MLP neurons of a small language model. Each row is named by its layer, matrix (down: output weights) and neuron, and shows model dimensions 0-127. Each number is 128 + 24 x the weight over its row's rms, rounded and kept within 0 to 255. Numbers have three digits each.
A block is one neuron, or neurons of one layer that tend to fire together. After each block is what it responds to, as a language model described it from the Wikipedia text at the highest values.

L6.down412:111127151128122110133129150139106078092166116136141129116110152153144122128139150105155124123118114164108111158080155117113110136135127148107103126102156121137111155187097137131100114134116123145144147146121065108163074121136137153092128183088159111164141126117113110168172114128107119090101106129118121168098167152122171142129136141117111116116131106110133128172172131104125153115125
Description: Mid-number digits and fragments. Digits inside years, coordinates and ISBNs (187-5, 39.99-5-8, 978-1-8-51), km^{ superscript markers, and opening brackets before dates, plus scattered mid-word fragments.

L4.down99:119098102099125146097119167109129126132157126144138126115170152123149118099108133152140085141147091082114148182097116142144124124161112125131131162121106120167144154135129091136091090091104157137139100143131144149130096169140108150128098126129114104116086087107085140151096155132183162140118071161141153118145098069135138136142134115133145119169149128135101114150120150152096125153157
L4.down103:147142151187127185113153146086168125138173097150137162086109141127149136128157140115125149108104126120124123142097155114100158125114119135141121103158156133164121132147133092137177172113163075137093147128127115127142106105106117098132107114099131154156112126120177106139111164099110124096134148162107140124100135135103148127136158109092114161082152121114152111118077153096130137157110
L4.down130:128146143084195162144172145090123157119155117028130140104148140186102111131132091127157132181124095134137107129169090107141119153112127114156111131131161161132154154136115134149143115127129126168124075130115114159155147083148150111109131139118127103130100109113105137154125158162132119150130069136113183117164151117147107087117115148102118113129191134123114138150128102122110132167124
L4.down145:134129136172108146143142157165123136140106147132105073137156125111126167164084122106165135133095131147151106098125091121111133096152129136137121040119159177112115149107122103128093098146154113145137080091145155133141134112189130133129131162114148143114129163121164150109134085121140152098140113093125101125088179117120093152125132144124121139173103130108109124157121136117183153071136
L4.down600:115124096095148174106121136158120110092103107132094169156085140156132186126144121147144142110107077099123076137123124094145137146108116148140113108135148170177152168123112110117149107095123122136149137131106148126175134103130142174126093146119132103134167127100143144082095107127131135087152116124103126119165105149117142146125124162114119120166145164153120115155139135132120152080179
L4.down729:128108149122185120102119184183156096170128128159132106164147185149114107068181118148165124151122143140160134114131117150093142129101137129120145152146142109133109131126119082096077165113119098142119079108106101138147138114145127108114147106112082163130138094153097094193124099115136120121102151143104111148103152111115085182109125137111115110100135126113140134097123118129113160127108
L4.down947:117116102137153112096155125118111160129178102144133118166140144122143102133105132130124103153140111142113144110102138157140123123130096118131157128143110141140118128106081096111179119135127109142186075087129151145111153102115155132114128096172175109156144113127105142141108110119170089117104151136118101108136144086107133147153125108137095098150142161135095189156159139138103104128115
L4.down990:146158094124082119115083139138103093167115104086098088078155134162144155154144177140143147163122178118142118135100133079133176159152116113094118142103141132166108140105134135083136091091087145117158137140110145132129133158087096133127155137162136119147101105146111149124130123137131167094127093164118100148156156185123134162105137110094107143093129124133151183139143096141072167088128
Description: Mid-word and compound joins. Fires on pieces inside a split word or compound, such as ted in inducted, the hyphen in co-op or semi-arid, and degree signs in coordinates.

L4.down221:122127155140124137166118163074122122087130148114133155113099125158115107135106152128141100154123147150141131129094142166106166118148102152130082111155091135140148118106114057151157198121129137137105132136138096109179112097116131108099095109132160149149108126159175104141118126100154130126139115141073137108122102138133135158097166097144129100160175168188133139135085130135089151136141
L4.down258:112093141103122164109149127186092113107088124083114157126174132126115140154104121168113129115126120097109071154126139145137150107137119139135087185131113140117123122187091088135124132134110132134098145124137160137157185120162109133149120135113120162097132115129145129154146096160137105113111127109137160104146090132141062116110134129139121109127150074115155092163114147144104130146123
L4.down364:152127125134078153116106151089131148112136106097140136117109123112120123142150159110111124105137161125118123121146098113133125099127131137124108166121154091115123143096222091092130139103104128168146169134154139101093111137140111119091132127165120112085103098144130103091084109085110137142129130137104167120143118143100146137129141111131142178089143156127098156127103191115117115128140
L4.down689:109119094117144080137157162059122081100124090146075143101095181099153143132102139139161164167174091154148120153113092153140111163130097129109168110163105158164145151121135136140108139130114118101124127160115171140145128138106121094113099152124120127112127160137090126137124170115128126118116091116140083113140137121070136090124119114097131145135137126142085108131118186149125133100126
L4.down693:175098124116134118151132126087130153111113124137111145110068128172121106121126096099134188143094132081166131133132136138166134098111120169136126096130133123166076089117114128151128167123139133145084153115153123142174121156088140134121151098086120110130113129150162116152139113117128125154139098123110079091115172136153107175081158143120136159125151129100121116138155109131122156115136
L4.down752:147135106099120090119155137110068155173173113164087124094157137130156131131111146125129119122156148115134169134163138146169153110119111131133140085148106109126128056115153127099105134095142132125157115150164128124124135125086134107107117143139123155141095106140130099149111148118130152112137125154118156100152140118144154166085157110136142128112082138146133098103129117126125169144118
L4.down885:114140118165135144107119163118168132166147159104118102115119109139143145121167111129126122093129144132113158120129096170116124111140163138086111081110139109135134096119105160074172137119086143104157138093123137103088150112084085138122122089111153132162073124138117148136136117149128145116130175107152106162128187121136151144111158142114101159128127134124128127099158144124161128113131
L4.down895:167120105108135104139142118155095137132114178141130102123131157147115148144139112153117134155144121122118101179096101164155161108119140102172108101110090096100115105167103062129149120132092096112116065134126144151140138080155096136103122096123144130153168134139121090167120136167082118125146140099124122195118160128143164156157116122151117148177122130136090143136140092099174129153170
Description: Predictable name completions. Middle or final word pieces that finish a highly predictable name or fixed phrase, as in World War, Corporation, Community Media, Central Command, U.S. Highway.

L7.down62:117145135098128106090130072080115170122104131078112133163129161118123177140070123111141130143104108174156128097099094135139132111121081163100130137135111148090100155124144136121121129154123098090109097159138153122099132118113098145177130106126135096084143144155116133130100135146123111101110124122151170143143160124141150106139110102108131122123144113141146122147097172140113134174164
L7.down180:144101131136129104122128118164123080144112152097132147116132138168121157100131107157111097139140111124100119080108093123166116125161129138141132129089127082115151138118131112141099144103072133125103162091080164211148160149127163152103094114069113123136163109110150131146193163119093118093170107103153132156162122126149072111116124092136121105108126138171118161131135135129113144169122
L7.down202:090123103127099098133124094136135130151110096163144143099157161094101158142118126132127133174150097116132131152138151124139149151155119142160168137109129111134168084161105122115138150105152164174127119168148139135162122129083097143118120114155115089146118119090138127101119117091122139166106137082073125139125172168147124162146109094104165158127133085142108143142121116130094141107125
L7.down407:096097147143163133129133104129123099094107160164101136093098118125177137116124111116108136164100110142132154139130161161109169161096142111146086117124130159103102127159107124140105123139135068132134106161083135118106144127140118123132116146107139113094156118131104099146119136105119136105110104116164118143128089152124107125142126099102131147113114131126074154150138140172132122087163
L7.down444:132125150168092109160125113101178089111148155134169099112160130131135061133081137124110128120109120137139151110125188145130154134142135140162127132126100126116119114143100123146101141102169144142120116152150085067132146178095135112085097129142104122106159122170156146131141171131118139127099139144125119107130127111141127124120130130138151149112143146116136149132094113108106135119089
L7.down583:150120143157119114104107105167186122151072181141140128107121103162085180131154104119135142172143137147153127131124136167100139148123148094139108146106128134121149114140101158117106137105145125113139093149134123104122138154138108097100163074109154112147128088106130125122137112113129115090078110119097122123139130133139069130151116119098080121104129159094118143117128127111143156160101
L7.down718:170117166152164121092117154080099156117210122152136106069146130136106131137130116099104111152080158083145130108113154132112134122115112119130146171116131120093118135112148144159120142140168127117133109125122122136108111109110149128154068089143120119147095145138130119112151128072130137105128179155151142136114120137117110137112134096191143126143152132123126163144141086133160132159128
L7.down1005:124102147102130156118117107062127192120109140082129141162148108140102161124085124136102118124064144107112123151171186170146168114145135160156130133138148168135137117121149133111131108109125136103096142136093135114135135119142112152121142087117153073139121139141143149153133148159102146106119125110138145137116116148134126140172122141146127173103122112069058161159110147168188156122119
Description: Mid-word fragments, coordinate seconds. Medial word-piece tokens inside longer words, strongest on the seconds value of a coordinate after ′ (56′08″), also Val-ent-ine, Guad-al-upe, Dak-ot-a.

L4.down15:149142152129143120168103117134120035111117115139139125115125109143146130112143133118146145163154140125143119135144126122143119148117178111149124124093135170115120144119137178109133094114108140132168114190093118144164119105112133131138134107143109138133092117175138131112141151090143119100116097133120128101131066144097132114155099145127123133135151129143160076139135135085094105135157
L4.down235:120140123125148157095125134124142098139124127164156123125123123126102153169134113118108138112137117156138099130118128102098135130128121144094057107119116143112130095134089192125115146103204141108099123104149110089162116123131127164115105120116142103134135186120130118137164143138092132074160134114141097143132108108110127152136135145094120105123101137159131125109147097129133101098125
L4.down545:154138159148138164161179137102119121102151132122139127130136098173112120149157103125164091154112091110094089132148147112097166125127093109128153105150196164141104142157161131172138161110099101175159153088116156129147107109104122089162134135135125115144103123099152084128120117150138124097152119155136154098109127144157141137140126125134123095140142147130107128090153122151112150144110
L4.down650:099139084141135100075115101083122126120133099156155109099124110162134106168087125121137113090141110165112135174137162141155066151108151122133153114147134115150115109119068109141118138137133089113154154167137147148127131149128122086166090155173161095134134145076112108123146157138122127127104125083131110129103154153145141160126157123116142126091087122170147124087117112129072130168149
L4.down755:091138117162143121137118106139165121142108151108112125165117123142112115121099131107114111093150172198126092133099136142112182137162122131110128140135113098139105135125161122118133112157149132119101133135118102138085135104141130152150092100114108175174117117118103127180112109135131121161136115141156152085122084083112171126164114087140144117137115091162075134099125105120120126148125
L4.down823:110118139131155077172142119133162073104181106141139138125153145141132088134088103153172151095139145146125125178161160155141132182121128098157128145127164127147119090105113146151162126090141117109115166098123130130161085108128142138154085120094159102158123105140152109130138100094097114123146100080128118115129140135115131138095141139110091109148113103158131141128103106132116123137111
L4.down911:108148138105110108170129135105131103124180130161125163121174100132141124132084113116136158157144143122150124130119113135148078098131104110120155108118094140176138141142156103123102113127161105125179139142135138118158113131137117146130112132105143060145120112143170122151124102086138159118101087137096107089155158145114117158117098158150155099156116131139173163179133094174124150138100
L4.down999:151124157141145128130133119132157126170143121172160126084108125084128137130128145093149143117146125116176086112128161096156112091074115153135155097118153163129090138122111137128127113102140108154109139135147132144144111113160111163153089109079108107137105122153105119147102136122137115102125167063111131112123178104098187138091170147083097073135170101127168178129139141133144121106109
Description: Article lead parenthesis. The opening parenthesis right after a subject's name in Wikipedia lead sentences, before birth dates or translations, such as "Brenda Burns (born"; also weakly, mid-word pieces and "born".

L7.down222:124138106148126129133161120024133120103093113127109178069170109128106099092113126123149134152080133145153128141112133135162144132137137097172121159109140116165115157093116126119149106140112135098129150161100123192121144099126129092130140104171130116158175162168155133095105122171109113116094123131140114091127130129133102143168163149123140152175131113122112148149117146109121105159113
L7.down236:111139120166133116149113174109132149090124125167158121133123152145104121170072128082138120181154124143127115126137067145145140101128121088149108142145143155135111104126111115139160108121114111098123159162129146104130076084122151132094127139129110125125137130134111145156141148110113132091107145136137149109157113146109113129131101113120165147087144111118121138115138098103192065118151
L7.down298:123095163156121158135166140141112150092075142144138126164128149100141131148175094114129147143111127103095105118157128135131157084106112159087148127110136166121123148147121112112097119098120156126159121166153124133135131110178112130140114134117139158103117162112144131114130131127142128150131152154168116122156167130187110121133162174146126135091061169129128147118114098129084143138156
L7.down631:142089115127108139132133130127130116158111070115120101137158082140114101103145161112096148121096136159149129141116116151107163108151105089123088118106097169117140118127205137121130132118125122094152095128193140134100145115119140156115127115190153113173129098157136150126124136150118175108117080137111129132107156157149132116154139154126136155135115113141128118104124100104148106128101
L7.down745:108153115076131118091136121080155109104140117177122093115139119141142113135095144126131114117100097148131183143117155185104151153091070140142141134123120078119171128146158173155125163131108106098180130127148158116147098169137102144127133091120194164158145111112123166124163124130109132179121127144126149132135134118123144150152119098155119113133112154116086103119134119105168123127090
L7.down762:168128127112111069159094146157158156121191127113156168143132135131087135119123149141094079097128110144136128121152144128125158103117141072133093071122120105109117143142110111140147123122109112106099124154155159092121132145117133127111114125111127173144124160132112122101104147114121158137138093145105119127140111126159099152116169106130117165139122142138127114161116111115151128178133
L7.down779:121139115163115134161149120128091149129089149123179098144122159105140145145111085157140134109127170106151136103113125146152153095138123144116161123140101148142112149106121129093103133122108157170103141228126132143115088173152161112122125087125144139103123142137156146174117129140081144132074148140144170141146122148104139109130110087115143165123106118141157140080144123103113135151159
L7.down918:122111145132083132120099132069118148138094171112135148092062110123137131127148102113139148123160125145152161155058137133130146087132141134098084163105119139151101083118171092110097122129172149117147115103075140148173126136106124146099111110084126093099090132161161159093125106124134115119131150135141130108151126100153148107071135095100103123116141146127137131173122188114136102124112
Description: Verb-initial word fragments. First subword piece of a word split into pieces, mostly a verb after to, would or a subject, as in er(upt), en(joy), ens(ure), g(ive).

L7.down11:136146094141153111135136151074116137128133101097115159142105157144117103124153167127124100095120100130113138137112100103115116156138134119105111150135145091139131149125107138104111146155145095137101158129130145154126090107112102103123104116087144153089164135151150107152109090139145104115111137140114154127105128163152127096140132128144120131109150117163159118193130173091126110162154
L7.down119:119120116099153107120116113140078106155087083129059145138119107129088156144122151124126097099137124119163150130077118112132116146192096109099119142152140156137117112148108118129085102124155102127110109143152106147105115095163136107118131132124130080120087139142131164094141108118134132132155175102128097163119110152146112109146138143111108086142169154136101110140121196153154123135129
L7.down217:112107081163124121140160151082123115155166127130142144123122125156118114117143146121152108145127131203138106146119124127119104133072086137138133139127100106166150147140120125110110100190171063133104113115132144146157111107129106135145132100132145121113154131132136113099114157127122163136085104162147133120118133116146158131115083129179128178096112165125154105146109141102109128074131
L7.down265:169130143137095177142119154084143134150124157122149131114104135090127151155089158145136122149099130147120152121122102165142119104165110148132128138144145115150154108114074059138128086147137110159082100111122154173118081142142122145100099153109124130126085122111120098115120138095172154156144108191162157108111119122085117104123087149161130164176134156117168084137144162106110145134121
L7.down278:116170115136134111090115113040142122125114091118183103116125122125122157120086131150140124106104111142167163128099087133127124128111145078129130099100155127141165125119111131102123123151170110149117172131129154139140118138101135103080106102112131136145119144103102146075127129139135197128155146137120150142157111167060104107180117169132140160163190132157167148178096133119137165148152
L7.down458:118094107101105117146105088121123109085154125136144165187155132113163082126147104080092108121143134105122161136106102151110097103147127122173123141100098119153181133118098105140106098155094134128116161125144150167085135083147111168104073113102122130091104132113125198097107110138116110132116102131121117120102087150135117130106153163151086138132143102152108128159151142157095125153124
L7.down618:131108147139105169100115123172138164135096122102128133121124171132092178142125109132102143116132110085098149080136137146168146118156111141124153128123139130157118141145147105141112158131151104131091095177106144112159154101139130137091081155128149135097143151111130166076122090126155153107170131092113119110142116145128107114153144125137160105102165106160144109160094179142071091166133
L7.down753:124134139109113148098150127076143120150116134082171174140136119152098138138100156082135082145132140128082116140154105112099128118094159097107144156129153130107120107102113103145101105152132142142123144135117103147108100104161132132119114182113113178165181138132147117142121122088150131116148112126137123132094101138147165126098123141101131114120126113116130052168090130148117111120153
Description: Mid-name word endings. Word-final pieces inside multi-word organization or place names where more of the name follows, e.g. Bioinformatic-s Institute, Athle-tic Club, Corpor-ation Commission.

L4.down23:093103140172118148138110124102180188135102126161158153090121154140161111129153105140124119160124131120127133128138114106090089127117095101108103109102136133130150085162097101120127126159155150153140109144141142169162096140145148108126131132165093144183152104152146139082150151135111106105141133137136125128141080120104175123144136162085102156124109126141122145137129151136162118181113
L4.down176:157159128090097083112119156166097132117140132168127153145116100150160084126135146138101171098137140131107116131128142110118148135134090134166145149146117157112103114119166131141126147188125127156164109135135123098092139097156096154146101115117114148146115099100112151134118125117107145137140126163083152122107133165104109133143163130108147122130143114163157111173131144099157107134133
L4.down231:128132134131111092133115100049139123125096140112102142171110115144140125131102150101125123124112121150154104112138130104132126129136116089137129100119131134159165121163118128075124148134153113129117173073119147143116127083126106119128113108113096138136121160155094173130117135160145143144180176101156117126073120105129129183124116121128164135115117121161103157130150130146138133117157
L4.down487:128157130136105136127115159082108091134119078096111083108146127120105159186135119115161129112176168162128134179084085114137139095100126112102169117147119145112152129072128172114137171114092172133128076133148093117146129144128091134143143116139112165148103074124154114105153142141129151129140091153104107119153126143126105126120103139158151141121158118139153101152135098093142101155125
L4.down702:150125160166076135144110122103140114123126124078140108145143147135090135123122084146099129153078128100106092108111139151112125150104158096105129107103174164161125118135138121056097124124150120136134101135106136174098118119113129137142118130086089173109121139148166119097158172119157143129127170126117153157119124161131072074106173130114134149141165145160150136147134116138115117161104
L4.down746:136104137138073145120135096081120104138110136158144143129115161107104126143103103148178085160134138110143110147115137111132148140103162138165154125134106126126150151176159123105084143098155173101142112132121107158131137131097115109121116101146126129146126132176137105102169103138125161118113106124160137127162125136122138147077153103101136148154100143142143109090123152160156138150157
L4.down773:115153158082108148142139119155122100086160138135092127154083092130111127095113084093144161134095090120125135162167129098111183122121121094106120118136169162111132141151166098136107136070141161171123142127129109103108149075141125081132149138135093099116102125166169098116119111158136143110135072118109108131135131149141144128151160145154050123148148130143160171138144140144122143115119
L4.down846:137162156151119158140128105112135117127127133153127121097129134124148102153153135094138122131124134140084127110147153116072116123087123130102074112099146149128132141139128190147121123146154135138116117123089141140083112071104122140095127112136153137133150176140122097157122109122120108118140142122150176122106092144122144134149150150131147156114073112131139125103075169126137113124098
Description: Infobox and table separators. Separators and cell starts in infobox and table markup, mostly the colon after a field label like "Summer (DST):" or "Time zone:", plus commas in table cells ("Beijing, China") and "|---|" rows.

L6.down192:166119126086134139078147088052109109117108124156158060090115170125142150125138117153101119159144101142113088132115123119138123109127120090126168112142146132129129124126131128099138179082167132102104106107128143107105122125114158159130129116138182105135132108163160135131158143153133103118119145106147121125107123132152085123114097115147131139099169111110154094153168096090150152104169
Description: Acronym final letters. Last capital letter of an all-caps acronym or abbreviation, often in parentheses, e.g. PLDM, NYPD, FBI, USAF, OSM; also section-heading closers ===.

L6.down606:118129108143094121096151125151154114143104114165116170142139152169115155129146107168122119141158086147122100125086105135145112122112088138172142142100167125099123115136078147097103094134117136150118173128149114116129071117147138085148114135114119146125107169143081074121162173106135113090082143169087168117114122158136104129093133125096142141149149141133165105147140126159133136170134
Description: Word-start fragments. Fires on short opening pieces of a word split into subword tokens, especially w, tw, z, az, as in tw(enty), Am-az(ing), Z(ionism), w(inter).

L4.down102:124120158156093125192161161128108119103128168122090118135153106118091147135118134122131127105138147113098130157154114136166081162164095114132084184114113157103091115104133131138142111143074154157087147118128129113134076116134156105148107141163126118098121136142119119122111161094162128138083131187143107108112116148123170130171114142114119111131068065154103094157146115124093108096104
L4.down268:117106110108144134159145180114100146088134114157149109139085117158140118119112140133130123149141123154161102117149129133143126156123151069120143104143121121147118105092111136070154106139179135151103109093116150108132121147106138141174110108133146121119116106114159122131116134156141131148119117128124133078118109099150167141100172113146102158138170094100117126132099125136117164141164
L4.down288:145103110114098144096132101043147161133101142148126121134117110130155168118123124072163108128121100147122102161146118117122098120126134146097131148132117123102167138141089148196117131151107130138133147080138123108158097121155131135157166125081140131128145152104114121130100140152138141152141124158126129124126122081122170100121104155082121098139116119100077105124113160140148082129082
L4.down408:125138145156153136153109103180103134152132144146085122151075123147138171111154143105136177159118155087106118106135112119118091125124117078129144147125163179085107121149165123115138151125072136117140137141107107137119062111137089092130118185116109099135106165100124120119156118139150156147148108112143124133137118165136126162162159143133155104140124129137128123122115159085094116109140
L4.down502:114111118139117109095174073085113165121130125120146114137107101145135163152091141143088113120102121112171143122133098108114154126108136129145141104114130128167099137122124128138110141163114170092106102078134125124100129143147111106151129102158093158165094143084127109127130156139155148093111147121132109124147152150109098147141114096116128166126150114180161090139142168123170144102106
L4.down511:158092114152127097099079145112110110119152125170124146149180139142137113138083146111109177127129119128154137104121142143104151118146164134109127112108140143118133100136152087109117098108176114139107094113137132135165164111138101118105130145151119125125114156128132168175145155143140172094122128133088174131106100090104101143123137188133112145099085108140176141084141103131136138139118
L4.down523:137148129149149164162157130079115141093170107165142094117097100142115156176144129116162122152108128156133086140127116125106115103152123138138130064166163136113132100137166105145149136128115136170133121136133147121148117114062130117111163126106105096152053098114153128162139141129147148138138105105101173138087067152168157125125110126102129125116145127120095180158133107113139165144137
L4.down604:117102165166123113192135158095102110106115120101142087198166106153158117141100101107098147145150123133174147105105135132147101133120143151125084088092137136141117090125098135099118124139121103130121140116110119109129161125148111148110196143168135123144090151130140096152125172121134155100150093120113135135116094138163137129158107075141097125125121098116120136124126152143124095103128
Description: Word-initial w/g fragments. Single-letter first pieces of split words, mostly w or g, as in w-ildcards, w-ater, g-elatin, g-atefold, St-ew-arton, with some symbol tokens.